From a checkpoint of a small transformer trained on Wikipedia: untied embeddings.
MLP neurons of a small language model. Each row is named by its layer, matrix (gate and up: input weights; down: output weights) and neuron, and shows model dimensions 0-191. Each number is 500 + 50 x the weight over its row's rms, rounded and kept within 0 to 999. Numbers have three digits each. A neuron's up and down rows have the sign that makes its largest values positive.
Before each neuron's rows, "fires in" lists the words (lower case) most often at its 100 highest values on Wikipedia text that the model never trained on.

fires in: "as", "at", "if", "atlas"
L4.gate322:531564464483514465505480515574395510509576493438570483512427545467580515550593504526523553513562500558489575539538519489471479512423481489501466603556411537460520578570541521466518554522558449528526511536362445537430460484516439443538485524582504519506503478574504570479481543486565474458432432434635505510453436526578556516447534467445500570489502499427499503461398400553484447444480588487414382529487546482512549503467528536486478551577435575489444477506456543518513387493444556452503437540526542424531581483571436455527512468502575509485531440452414466628534443538488484464
L4.up322:555559478491562480520513494524491469501594372574514526501434576488565509422528470550481589509456449474427476523542430502560523578507558500566358565516470601464482467510522571493492469555582494501406565446487507551561498519565491480587462560448488478509565511500476500506471401491482506525462403539426476500510509543560489534433545493466538484529513572358432469458475496518543552506472528472486471436521528503504512580539400501500572674515549621466432507474527517477568426507529469573493417596499520523545548497476469439499567512574482498449513423509506429575526540516522408441
L4.down322:533541486444504490558475447574504500590483458606432496502473507521433540508533515522431589558558510544437533449479494417461539574536578485520413578535444498416513498573391499504498500623520537505406510501563541498587553537596555465537558465464489485554527543426487547464444505463519459478480421564387405478631532567544371571481492438556520485545489566481478413455557510455499584496483537548528557497453488397477516574547419498525520531454529557493535464454487524463455473550556437493557485529536556531485648481488470510486517543527422526478514508410483505537568518459517437500

fires in: "9", "29", "99", "39", "97"
L3.gate215:430489582547456505544536529494514473562477589431500506526545560557462549491630512426543521547518527477602505557468480597474529415485516489491460548594577491471466610540522485530631461423489665479410478545521512527536519646435404526582561552530447521543526450455485552511460457448488480475422437487477481495460496435481508487453515484494538458522566547487451557430460403557530406524596548568465493537514504433497458622539516483471511501494536463550555415581491488495511478482530500502485518467516546538496486499520474592548496413519535491500483545493425595477531424471484596491
L3.up215:480495580575436552479590506467494475458490475522534504439624494467509593452519444552540614475517438482525532604502540476462456534397587523437572565505521509522483505468499489512468469485549580483495502500491409577604464560428488454495547564490422527459427457474439546454435494518447441476503499540504513498525547434515502492441493455510472491464547511521434451500494547524659473397585349557457570506636466533486454540433462521539513435522607475512434492475544456497492543441510552560468435479527517504544546487464476448504497581496536548512469640464509419456558445511536533451
L3.down215:527413540495587498523377450522503438441523456475478501479499476531584472453575537519556461468478428508423504494517531549578540446539531538474496433462460568441502406484515509492427556561597481549422472433536435505481554515557546427599504517556535483508509552531622477419477539544445501589439441509561520513478528529426400456441481465510501565477497560531480457487509477390502536568524401473495554490479568413460443440436566453580436537564490565498440500448631530463433586467538480487471449528494512593550487554489546400455577533432428519463457535445542530521513461440508506534

fires in: "life", "votes", "utc", "scientific", "formal", "birth"
L4.gate25:500460444465545546534398507478483522530490644440464570473561491496493421536473544514507464581529509541453467503528467491444533390355493448477500559485521466401503485481483388485499425450458539462509543514548573541505449601485413545541498496470465465645483434448569449488452438581442479494468507464422475445456437454459484559581579504469489450509494528489449458512492516422438401557503578454523462467593498520519511489437624527526461582610505526528583532551410511522533547504481525465529581483495531409585534508517482580506458535472501554549469506438526535536578460479455548484
L4.up25:504496538540564482499431481511556509454420544495498536478508459584515454574510522458511462627480517522530489450521472550512547445411444468424454521485516527485477542391402414501478498455478545554566540453478542494530442512489497566429515494494473424629495526480606505456505446534386501460457409435456458501529416546542432492538462503405500444423541423451493437513548546430417499446451502532559571507512509511461462527381534560552444502454480561422590536494485550628489529513509482452592612500527579461518530521469592519485546545577378549502507470513530557451562564499488521535
L4.down25:514506514481432430581584503520571516520486429555468584500509543529519495523553508505528571527513552442517538464554616546447453549635506503501517479473507585515469498561428500531488510520569581521529464543453394474587492546468480568476501464505552487433542455540414527440539469478441486555527441514459441454484478555484222487452482527514543483485510519474551509413578558484509532471479483542488588507482518623531501504524485477515478519388483521396494506399486505526577451514511506488505502556529477439460536419447473451499534495545433601501573463585461500465468481403492483509

fires in: "she"
L3.gate122:484513502468467489469462512457451475509413527492551534393432368474570504577579559461503445455517462477501569572509537457449463430427497476481508437548418438482618531521549506517507577461473434491491525496507508512472513585582487497536449509492454442392484541528493619558434551504474534483528492489429548553494480503482568542520541447593533486441508531566520444437482500469529557510411550515493536497562389513470529400579434407529558421527514470500481513541500594540476411485454432442512509497420404464452510484600556495442515397503494419437436525522389466490536410535511455562
L3.up122:468493479505408552508508467482445482453456500496603494445496364419549518519530512498500480489521507434426552562558533465493517487432594558424535450493488476490564483515517447457515522480428491497469601581489542482472445494553533431585451433465459381492519514519448529570452475460492534503509508486359501575553495476498514533592529484505615435499494554513495434472487507469547591659420506503476565481558503501492476472526422505547523410531545401474427509549597557592420423525533469437470529463488435532509523497516518516440546448624455487415418501531472417537555502501517453581
L3.down122:495488517441512547551494474502481501442564480509590470511538560433487522532432454548546577482514491426446496572540565454429534445502600573460609516508541443403511424479428489485446495440439490460444632540443547470534494497492572484581478497453563429530497509504464426519473493395538547525532506455427489468624531450520504462670503444488616404528447476560562443452508470485506561557465509509442567469516577498615440533485459521535558492490529461446489476465549479532491458504549484529434453458586530519512537511429451496520541547540430463496476535577518460558625454535515407531

fires in: "on", "during", "at", "atlas", "atlético", "to"
L3.gate34:581524474523433501541534585599514473486548458497491478490575650425546488427547427550412525480532449504397592569462489521509402563584547521494533587452419573398515558483474479574502494490514456511437534476436545507586492503487527428490479480479454518563542466541512526497458560490575513494440453497458418503497495481556517591435507506578577471482465524456456506457517561556520514508501480611507434535528545400530487529570541487555470620455543531542527417582446487527557536554467565543478469449575521504488510552524459447563442568573543444494414480426442410426460518518461492477
L3.up34:566491510432543535383450575485407500552569497414484536498534569531478509529567472523538544496512435416427494461489536472483423529534561445483510540490425482527537520494544538574480480605530587471418442450491468552498553556501422415594462518565507515471577546555477488399575503508564491425476396448444458529491548532449635631421494505518528536514522444513471407520563446529541497360460557506490452460477546465599517539497520513534421540495525561487519512547445542505542544562517593481525472484569452534489576479484423459456552482607532504506559427570500502544515546514536531477
L3.down34:584550516450474485521437601621475482465513525601508492471496585484513510516524412430521580552574548460488527519497530453502512533557557566462620642438463411464540557498435532512515551483601507521440496486604542524520477463495501484520511519407484472550505470483484488470507500442560404552508465540421484451595542538577487516468531535535523390534451510483494523464523534595493493454562451577441538517450443365567534484525484513614429561472526499522517466557477501521403506506469503512521477443573557543523576577472525504569551580603464457511513537455413467409518558519499557508

fires in: "2024", "2025", "2021", "2022", "2020", "2023"
L3.gate93:528445526541444434597462482525542400603490520504482585447479505520501514570554520450630476447525524479477567500514495528517532451397585469471506521516521477527503602557515560545591528524532496463441518456540536516471611579451509454603518547516480555454576493494542491487443500504537478492530391481476468512430491427426538517464462466540563574529517490476567572524509530521487479515529487500499477549400472390553509542568566440484459498450396418531514498499499584548512504464533555465467576518475427456545439478560503586523574407416539523467539501604394547531464577514488522350
L3.up93:528510577610467472543509472489480410536429557559393494412431576475495540515532436482545499451552471507503603553494477542532430523378506549521579572382456540568487581549491455486570565441491504562496533538473521525527508448476486393563572601524436547480425535412568434554439513566475471518494468465420412570469514526495481501471500518505483602567597472450476513495581573489491486478487500541384478515443491493469519586427489484547421546458488547522597488513474534530541472462533501416561564560501497492536503472452518495502614487491456515459527493590491495449438492476531534387
L3.down93:468521523581497467447451585511498442483456469504448431462469489539575480487574520475511498437495426548504594599443475615510461631446471470543550613427400507624515494474555411549489561464523511525481524510463603450526446486450464467484519501492432486501435572512496479499427477495475461472514577399432381504411460553553499569483559545499431438489535553513473381559533568486544565525478546485556428534491520483468485539491469534455465586435456560543582449535491498518566488486475607447598496556590607509538539485508584459510557486491550463536482487485503493457432530518492519480

fires in: "secretary", "admiral", "king", "minister", "general", "governor"
L3.gate361:492529383534470498470518545648502566495643523533373490455529503528436505543528490527462505577542569548551454447460593443492339447497436466523479506524519466453435481438480496508510483469441450545574534534561475492425480530502504463442484533472439481526458529426546502519467589469536543379489474530529605473456520487513501563467460561501481402482534567490580603537507522401433517505503431467516521599454570535450446559546532528502467534411550554565403480488467524511549543503469472451502526468477456489553355500489458520525465502572508496591488470475459452438483478446431534542
L3.up361:488522461437423447510361469589582461507512416507488609436471562526405488469539541465488510545430553454518469494504367405484481498515382490527362479475576478467465444384488635526521519476445419461484528503563421544455459527521510449459454556512475504491512560416519494434510528445462616495504439545530590534502465520488533536455587510484519464520464454495512543496529472512492446473547428513535563455481550550554425527492521464570534531568587489498451456456554483563496546521424462525521450489476545492640461520513480553471508427489543542547448497454458559470553449607462514510
L3.down361:483471503543484525485541473668522453456561448485321512453467494490505528561535425548479519485417501530555443439541541500533387520572428513456511472455535517517395460484338478561482507468554483485448475558562493544520543547548476416421500532484485476543460559403565519528465596413486469474517493480465490543535457439531350520465492558448486508440563525485528528431556556418488523479503431481402531499441489518438475516506391505526468494459534417517524464544496522500500545515521417507522526492522449491473465402426497509610403479590459522508454480495466451494417493474537552539

fires in: "2024", "2023", "2025", "2021", "2022", "2026"
L3.gate326:451567460444551502495515498447482488546511569562448498502305409542534505493506547488540431498547522618512603518429514472531447615489519504552524510391514404478548505589556499451546548506463489547612479447509444575481517465597515450546569517550400488540500473532464429470510569602493464444552530467529447453458488502524483508494525545558568513468545522569496508513532483530414509469477595470418411536426545541485533445475490493504434598473501552556535465550458533436482535512580497465495599498474543432585550490616536538451479545522569474504557555500457500521525465502409521555
L3.up326:501523586442452554532476467418519459466566392408480547533417548466514492587526492434476504550508470511593482514488460576503487514567510548487527429559419591511548491549508479584555575493482486435487475491569565539559562522557442577557494481521479559550427524526472498486521388518537577495569449520553499562500505531513496491475470538447539429496547427500509572491511518508461595475531542525517483513507477358625493534583496509634578472436501491506537395447534457536448484555495472513474548475528443506440558504472460665521583446478446506391474559511492550525461578563562526525
L3.down326:526553595488471449537498561427543456460480477441550470517469604496529478553493489444483534528486432482514450425588518554535566487637470515493502474571408438583493521473540455518456496460472622468454451556551452485537596584534443538418495522552418551552487451536465511487487544466473474544480451505480503615519473514517539453542448500486516536480513502482468580555501599408512560466438514525563453465515541374437490509548494499485607445490480569525554522471475540505452393683445529473517491470535602534502464506422453557494442487567459555528495484435474558496427611529497550487

fires in: "minister", "secretary", "type", "position", "squadron", "ministry"
L3.gate153:547460484456544475463488526577528502528541562462494506490501434544451507627482525451500495521558581593555528420508499412505494480444435358561457563547475470542457522513460566460597499465506470444540488482550480415512451524436553394572425535580494418510541460496555614569510443560518477447452484512611478514400499533555473504457532459505448474472427482498491516487526551432537422422552493555474486616480602471569543613571577443437530491603472508514479533494439485490533462513447481554509492533449497496489472502601404478468526471539410507575511493538460528453496432522421456451
L3.up153:488536629547467516423512504561455563507470559419504469387508384548458563543472547507518465502472441572494564500462447484526538590508442501507659538556545497575456525476468495464467570469502490502454434514517546461529481495436611413492494476480539386542558445468603481539452483484511532459467459509514407508467478443505442507532445542415369446538458530434515508455561513479621567499539453535468477489543483525453478461547446470554460576578513599472527447536524436422493526584516498527582562455523508480534526540532367474528493552544480499542426446541514437548539496471483583536
L3.down153:451513632616468461434487445491436533453410523451544522385479469539470567514434519518552418485448402506490524548514446498511558581528440545540653555566557489583472545466490489549420530507479467511461424471514473524482523504429564524499548473442549430513514476436546406486467485439481539456500455492430454499439511438478507524469411509420357463587493575411523500481581476491573538495493439523517527487512437559453428449498453474520409566493497611471491473524508450427567556510526517495536551482518514487572561509467442480521467545521528455520418467529540414558568429420545516500

fires in: "included", "member", "part", "composed", "includes", "host"
L3.gate46:377493466472516416467562530580485464573472543399510495444429516497479441564527495610362422494574619563482547471482500436586514528464547475507479497514520529520511543517535522465425554511591399517507458476497494475569581535528545411400502488485518498487494481532557537440417566561538420442488370553545573448487467450460464552534517516498492556508551516483490604532567541458438520500440488451442440480472476485540510425522451417468467514438424573485487442536439466533527484495543464455503516510476442464584418410548480597471540545497506491537581504476397450558513468465545471568
L3.up46:526469464539487471452538499586587418467493529509535445475509454551503451561539506503513403485495548508475523483595502515411501519540443546478415508438527539460406516430443507475478525499541521519567665405590468483548496429536586430541576498481482489443509521495496518430482507500432501446450430595470538480552566553554443474500556462515591485507479566424527486467534437473531575533505502500560440431513617522549545560530449443539553579460427552484458517523522533594495503509451470469383538506576482584558536582503630524541472565462470505560546564440488524494520463413602445523
L3.down46:653506498561505587528530511433578448474493484566497453544535395482503490491474554445628457460408482438514486537465499580404493446532442461481418497487475580504429447414388467531549459514465545526518591426513512529522550450520563472567579494492490524530545497463473531502614461442446498491490520505418441515505606518507513477472553449528459425489480519485547415442500539530531544524460510514535531514539595487502485622606494485521596516494535496471491592555499560643483548567432478536483511517502481607405531540506572461512490503477505536554454579459531554457471439461487496416

fires in: "her", "she", "1973", "1974", "1977"
L4.gate325:536439516374512581432466566357550465460513476502470567389483493360526538502528472427530463498459452478475487568498506481534490536524510534464534435409502398584567514504500446544544480418463520473501486494478494432591513475500611569511421446448518480577440449441510421575502462570508508528545393562487556453456508515491512499494527494551463438618519466614418485546392434512567482509474469555478560466506482469476471496558507513559446476406563499468588519457435541460518605484574455480582504544528569497523527560502609530461536536472487481506558483489555514481497552515460533448
L4.up325:525449467584534505541549533414539496526498527424481534486461409486481496555443461438456492517457457505452596557526479566477364478522470504486434529489424488517563568427482523556525491483470508505549556551593516542499529529566480547441493433435472600602464454534551538539422500437599632491489569385439537475489415496474537427610519530477527482559478414485464371470450515534478577521482605571510536480506488499552415525440538435491466518542519454505499536574495450496452456402552505463575493462461561532485486462550477460512609457461452488418445513404480519584493525546528480480
L4.down325:541489496501442507519407498570507375463421541459506517444479441512513530501470477558523505565585515469578615557484455557483466489482486493529538581443449523501471540562387444371478529516558511533520485510470552522548506601535514486464513520533499533547575549548531450572497515507462491481486510462487436482448538465371374499610530487540424577434595428438540382536458479600427468585521462438458443461466553417500462475468564507459497586441481532437572488454510485493459575524462512504535437482443590532478534482531558471536547489510521506547505568529464657553494472489506549483

fires in: "9", "29", "90"
L4.gate160:510442536553528556501484518479486394538554591423526636364534498517536567471572474500592502600522504489432536500481519560588476487457520519471442491527494558578601531580489451436573505364491569527443434435534468470455597545467525451539538605562461570642463427526534444509472460510527460477449470496502493512475414495507499479496460511517494445515534538559451565557544477507476497549540523559502527532483569463436405546475514455496502520440498541537649404587529532545486577415579518474543554470494532499533515533518501485521529505444529511473530531537458510460489374544475526515
L4.up160:477465501510569533505616502466472424449492529420529536495600472474545539470506393576529597519571492497488523594452528436552444523466530527418505505504473576627547518583484500459409454472496520546504444418454511476508441556438432455500555591561429549500467493529535460443437533541510464405466479539555592537502495531489418495426496429487465476427585623524513448588530509471567501517577426587490553563574534483400467494456542522523562456577518542561500480492534451496507553465476530508439518494526570489559538502501487465432529546425536517457509532521488364460561408569461463482
L4.down160:584502488415555571485392453458533500416580473519462476519541448537527408546490591546493487459383448491479444470510437516520440490549515511544451408608504528398512355426514506580404594574531501500568500488440440530479530464492485458522465417440549474454477516484534470400519484561484441559438475466478513577579518466468464544459503425492502525492472531579439481448500512454434490478547382486563541519513529486507531425431512485528501495624550423425408521448583522451397618466524463570495488476506518542501508504485555490462469486453454499434466482406543482508551543485484497515

fires in: "and", "7", "9", "4"
L4.gate342:584479517551456543531443556527497389487610458560391509513474535525430437550472556503447482540469435486591408523514557515413496432451536459542453511533465576475454409482472673498517528462552546422506657478566462571544531448469508449547486571482508587482518467448511454506561533490477440500391510498526524504473544531487502477397468394505535486580454528511442481442534505504488436431555449520542561545537565648533449503549464481532564569530533517518413479419484502438495460474512535514442461622480473440476470558511572492474464510529470514568503501537511532512550493455491457471
L4.up342:434522563530451606465534477549534496458517442515465445529540551498514576521571497536460470517459467467532387490504575555478579534458532598455554441537532519474480392552409565488435512435574506532472592540510556525474522446458453476595469523478513534493561482467484438422523464432535502552441544483457449512623530616539418434521444518436613509545461531471429469492530507485543495540522434486520474474512546560468445479489482620539461533533583482550393487435553451484483463530497538592366517499518536523498395560435499513524564574596467591527508474535514527467514521388482526516
L4.down342:416513481451488562456536460528520617470435564495550517432586379459566583549528435563527497475459573494410480433544518516591452572567451527445571467454589428545561527557417395557495462479490445519449397559481540435474424550498484597524491517503503415476510541586529523475397467525526505526543457494494484452457457541518421564567493506520496550431536462537527527538473449459528529530493454501480434470498496377502510454471547553470471414410483458543568492533502437545470551550485506535497558373450575539539467528471457499500546484423545395428518500539472444473485438481504586496

fires in: "minister", "president", "king", "princess", "governor"
L3.gate348:460496429502466522471537520553505457485493397516443546496476515562435458488583488446506513552449536477511548446460472387471390514511391460482512515480521401480403484404503590454445518441454521534473572483524458468510517659495492448544560562493477477549491579493565498486455566398499531443430437512575618537494439477459536616444529560476511476536504490441453546562495494483493484460549473500464540551505563465556479591547455511531602592559492504515334456435468488535491544527445498488482526428470401506584459475523453496530588483575533471499536548445491519499553449552554556461
L3.up348:459525400518431487497486486574518462491500431509467560497501515555408484495565537437453497558427543498539534425443444379499398533505407419519504468457498403503438508388538534462466501502436511533511584557482499410482527583513457538549537554484467509511461553436500473518483571463525520437455398513530587514441454449416560606460541559541524454548567474470484555539520541468500478438513421486481479532518536524574543541530518494544547504481524524539330483400473457468471547562472510511514514441435407513573476419553460466490575437568603436617553540452463506484513461520546553514
L3.down348:466489533494479544503518524621556518462496456560376501454481519431528538499497456527547477448396472510464445424550499505493426520474527543482509513443575511512389506461283519575499451477513463522417492527577480552495548530494517435503451533455514437554537513429558512536480606420489533495458495463566530534638505550545276545496507500471496504397487497500434562500504511463500515474484461548451610492544562498459477563572422501535495484494519392480507556519506479640541550543476445497468525477462472578491488430461466469522500529562500519456468462503521507509464510559490544501

fires in: "4", "3", "9", "2", "1"
L4.gate103:472549512409586560465477450428493492502547523465557581388449464434529634527475485503529484435479429527566499452486464550536495503437610492527488505498417451490638458532526569544486536475437486502422492508541574513459501526530568516513441495576483526499475498515401422450477523528535409514568461501536542490481541519525492577538446397564409516465456551536538548510492551546501505581484513472543434534521500535540505480544623550461412413549596510592568520468512505498458570525575467507480469554446489408520467518517608433480418491417574510468430442483546527506505393476495411537
L4.up103:475434456540528518604495545495466516475534568522505520517501630522457563660466422515606515472509449399549506496422529530523459495447486395489500595600479479534508521552548500482474395594519466452470540603506493539393441529408513542469562487462471493514567451435547475474499487446566431559447524496555556473476518480600537462425389483509555476537498564600481498488492481462580537470505478481545521533518577469533504458556519553512493552532480430610458588489464540486471524477472617581535458447479427518494402489501550493574465490533571491579505440462448508473553460473469538529
L4.down103:526516523514568593432450427468511582517539589510570503470546446485510575455492441494558532484443466507552561479525408496460519539481540450563454411485521431478558408521400516529494469562426473486491494475542619434461543533526548518535499457496436469494518508506476508464572494527476476568549477519462425510558437488474556546557417439477426457426479487513583492598502541471479486544493527437542472492493479459433510556474631571443433419502570437590596526545507490545392545487504413461520526452503474544496416488450601610469471430445542509510455436548496546460571409505490517628

fires in: "moved", "sent", "go", "went", "return", "move"
L3.gate174:449435525460542467583556512521517537547581558501427459458436532525501639508467494472429557475509352584491463459475532563451447519547460526478492453512509571442498433535522484493482421505372470508542476379544515459440477478477613596532472450502556485572494491490526511459509506417618480552446467521478503452517634460465523501483470534391461481532407529528513531527544532458502511564459406391597495575548576594518411496524435479441538578421537508463508494448456504526507541510482476460533502553502434550531441465512532545498535511412473472511404508511409495565528445507494514527
L3.up174:501491575476490420537526546464567484594613556492463496454395543517468595526485557493487548515544390564508480456428476571460459524509477491531497466547516552459500480563560531507500440501381481523531503430581487419458463493521581561511434426523492503531475505510503491452519529484585474547477459523442479495497616457467577470459469466462436511545426516521516534477561610433511512469454438380599445610545598571502415538526431441395564601456553478480530475473482513542463513549520536515554482549531446551525504439579572558468462520451573446516441535577427435528547448518501546462
L3.down174:458491475549545472540537562504494561496542485524457435473502524363494626489443406598481544491499476507543461479503486499366432514485508579506515548596484527502497527502384456521514508493443440544537465462490525426460434404480426437586481547430483470551538551498523499486501420518576572496450564452478553492603524407505307530503534504422487463516497477519494499475510498574487555564443493476525481487515449508450467577522508578397571549493504410533492545486491587541497474508488431537470506426417511607393436479447449495544477500474476541479495580494519483481378502479443460527

fires in: "who", "2022"
L3.gate62:552403464427547484487508557527417491582603591456413489436502524516496509577445551483543494483531488480594569476537557526546572497493524442523507556592557525536527497515633509468534439519571427436527434443468481483469596574589520535478500472598469524477482458540469492476547521599562434408528459493527524424442503488455580517464522481557483432531500443499534515499429590491511453482523507514400421589455498478526507491557490419412531509513447457589424437495501536446516456458477470444450509516493531467491500493644574415494499450505552439464545563424433508579561486506419482440
L3.up62:508486564422412479490441513459458504493444481459515467507545604444565507530551525606555416489560491525522585467484502455473473484448624503556579457479461543615511562472498420497453441470453502549421573583570596440496550533489492487476499557550544455524465525497586560413418458475476417508554616452557456476494474457454499533483370471577471461409469519545522490482508429500534509380430569525510509450556434517526434444440465491523382488513482572461454556512472501485430501479483483438473553503426443492465466481472459423485565514462571526418517558505467446506443513475401445504
L3.down62:512476585409462450513454519481495536486423424502489500461571639451549539501559543566601449488511441493549581445450520425411437519501561519535553413506452559640490530460499425495495455434411520507430591584598593465459547534451469501445476537561507469545485497498541571473418462476441454497556608456589435463408501470478471530457431508581509489405464491553515521473539451504553508437467543519514492467506408521554452433453437502534399486518464586459490540507455484502429424451503488431497528470395456499472475482479430448500556527439546511435517538484475465517431521540472505537

fires in: "city", "chicago", "houston", "boston", "memphis", "vienna"
L3.gate242:501472526473533514491464488534575462452452472421567465476525525400501502514493469388606521496459506448503448520538444469553464479511604571490542408456399512526538475524490499587519482456501509566447425535486532538524428497536453453501503475543442495542586543413506398510465483589456526509514460453436533496534498454557495525470436488568564458469478533521504441471592607456520473445468452589567472498542536524457533488593580468545516404529437484432481620575520532573493531463536444580547558421488498521466563549462422445502450420515486480515612607536398522448511540482438384542
L3.up242:528424590457474550440444534533464456543455478396484541496478492427528437435457443478558492498547489460518527475474539502561469386428518456485484463501452502421526527477517513525525494501523547521481379425474520534507473490494474402421476567564526439553519497536593488590472523538449407405472485472462555418407459424421494489486435493521434405476514506525526540590561590469390463402442525576525444493420568468513435501543494499423485516560485506456507515615454514550489564465510421470567560473496576407520534474534380496475416476497480439503580547480439492509540506578443438478
L3.down242:494581507516435489463496538499562431437489430462599448555457503398528513585547545401549597503432505474482430475540438544478459588531546596512496381515445452529509426516387439563525495460509504553463409518470429540506451477509486536515547475532466525519573556393399441454520549567488495580508519475462521526530477482503364585485461546565587455536471539503493380457512542544478566512539469516529566593516505528433527450511543462501559464523576488431470607484537531561481444436509478509526543450451540519485525477430462396542531482495466422563534528539476527494468449530465407556

fires in: "part", "member", "alberta", "albert", "parts", "club"
L3.gate216:440496464403426439480582474496508541501518468424482511566484533525473465538551484499526442428469517495554437488503319464592541539621439508439605485546448519524620521491519551526422559501588466521473369506634422522568622573483488529519487472527596498474427498497542479557443508421517573448515518386469531556503445554452506586556470471484542490552438451488515553554470563565445434487449477496499452415447501473510520426538534445526444499516570472430504520615486474505445517488528509547548531495504431515447519451507478485551531573448499477490542564537519524503476450503510547530
L3.up216:399529517566422537467557452517520563428451423522502503528589521490565451468496385509523484489397478445541402506531445534465500478503520624464561545427493445472459433447404532581425530476492490601502539533519522513527550455473441470506547524474620507501453581415526457484424424438555524519453566536442435572615465503559406487515401568454575466491476514417464489512559537523475532496484426522507533426522525525454509514471540600565456528505549491463496522467559445569474542500555545545460554479608499537483473506406532498573587538516468584551489537473554560491507574461531494538
L3.down216:561477516574552559447455543545503474521463499600478543458560472481538511461445496501453505526509446485414490506497648558416475424364551464594403556431541406489372446463501472483594475522431530505523620450373604492417402432487444443551509519492437494525570558470415526457561443557509477570510506609504428440479507529531500422436492533534480531457537571472464431462573481489475549490569484517513593529574434494478475574484515544492549506507471543496527476384566545513528473458463483464463496503517523520532465553473561536482496461551488514541468441473469530487540543517501432504

fires in: "chicago", "houston", "boston", "memphis", "angeles", "massachusetts"
L3.gate320:556522500491459539479523548449485425568608456414567455438485460468487550531461456395516596477546562466548505415473468526521474500564542531506486494526454519523532465476520535555507438485586553538522398519492497508546527493513550453484536570528379584565588424497471514480534544542401442457530500490469486411398438461467485573523531484637520457451484579548568507548526597440475452508508493575527449556467621485492464441537489492495520485559529485472438487607579506484476421558505512586540542478510621451452570495472446410535529461447471459478517612463401503510484512485462424531
L3.up320:471429557504404514439516436455592448511516456425533511447484495470497551458443492366519577488527422506490504461506572507591500468447522573478501532488538502537406436455558545514544483507566615521482436552455482431539488448513456509515580527541574568535479474485458499498444518593456459490563498527452510492483432429417494597502469461547550481480413510448586492608526558470493443475442431554613489560387561528529530470477513591487569453550453479487454503561564490432478473470500474561488498498547597491463562426502457464545559475484511468456549596454411571562509584417482416532
L3.down320:477486550431471581499495514472543472475467466456526428562453502502403527526561504430565557462492451458449509494518555467445558604471509578469443505496467480507457335517408451585545422485543506497462430533451481517517409404495520520581549457528543477477552555463489513436519537542488430454493547447565543500552366513480288564566414532514558412554543508481484467563496565507453504613412523532591505594486550516538535459523516486437540517525507434465471547496539465561469442477440459591493480491490586521489501447468463553493505468477404507461523489536563511521509525512513465560

fires in: "team", "album", "country", "club", "school", "total"
L3.gate20:563399481470572503492549498448500460602483596440497514487376372534541478626541553435451489491527558488519462441506550511552528469499566438456490517568446542518421490554543567460455505533496450454492504518572527540504521547445487535470469467583461452505545427570503537525515476489515449465450402514510505466465401504504506522554490477523444497490576428602499522468514598417637459512496553512415464530475506467513498507506526402408442558548462519596486448539510529438479551493414466511513487504418575453488428535624496489482494520511540451450569527455493348579539436514470459485
L3.up20:455543498472510426529498545436446540476481521372459494549533555482509518543540497534506421442489472538602430503421453424545487474436591509517530410429479544558545540573496485491462413480447527595464511565560509524514529472424402437450448541491552512577455558474539558538420488482494456503467528437553452512490414452490491542507358503450463463510463420505534603518470519485462410427387601463505495534488508535575421409424494518484375519479484522476532490593460455431422472367527514514499526577474510518430462430475431493531537484555504493485524407506533509533445475533471530554
L3.down20:445531506451542461511463576487462585471476501418503566542541526479511556528578515538510515420539490544633440440446439417497481482423540548531558339472445561529548487605508499504504451430438500574487560524613507509552513477472431446416476488500573502519461535474542513548446474497513465494460535435553463509471456431508473590475414515446440492437476376517501555480449493507499430492397598500532486488481497536585440398399451503520387535517426494519485431557452416407456415367530547523479495548484533495481494458500442525519539483508526468521537466513508500518473510604468488552

fires in: "2024", "2022", "2021", "2020", "2025", "2023"
L4.gate360:497488523560447475490515589440463365659463545544410559445467519492439501532505480533522447435494392549518602606504519587485492506357546509539542537464474527606449585459514541545586436482488527487451521499470482455514481546465498431552529512496400472492476466500475458544478461480479473534548499505453465462445467474439512564482527523520508467519558465563476474507523582507525609465395505498561394497448533496505502513478509413528478554480485467549565453537442494563516491448540598437504513513558551465565506442528466559430501484422563484574557493622479495412447497554476522367
L4.up360:533499531603435515500494580497487438601450608514449523488514518540555482562493437492514401428452485572467595567512443508520479455414538503487537511442515512576517582452573469586553479507523553469446510460494571412510537549410540478562526561496388530521455505474469422544425487499515509498516478450418436482453431497485504514514507548555527489474486451483523482467611526438494541496409580532467405534508518439551502513520552487520450576378472540531583462582442529580549505474530607438551551509556491432567508471555497540461515433410519462502533476591481544428383559523483568432
L4.down360:532525513520499474423453556528560415468557538535486449519564445545537436600561556444540434472539433574489547566443394572512551554467502504525556575535465502545510492470454452553443642499482489473534484501511598504539465517454537441548514497477446474514538568511480497435533522486499503481411526382525326534548419541524472573548548450552478437436482561536541389503456622533556507540540529475542468513525516436550467526470468534445516495409474469439532497512589541575443501505454627469483497523599572450512475546496549458518501464526584527520479510454498562432461543527474572586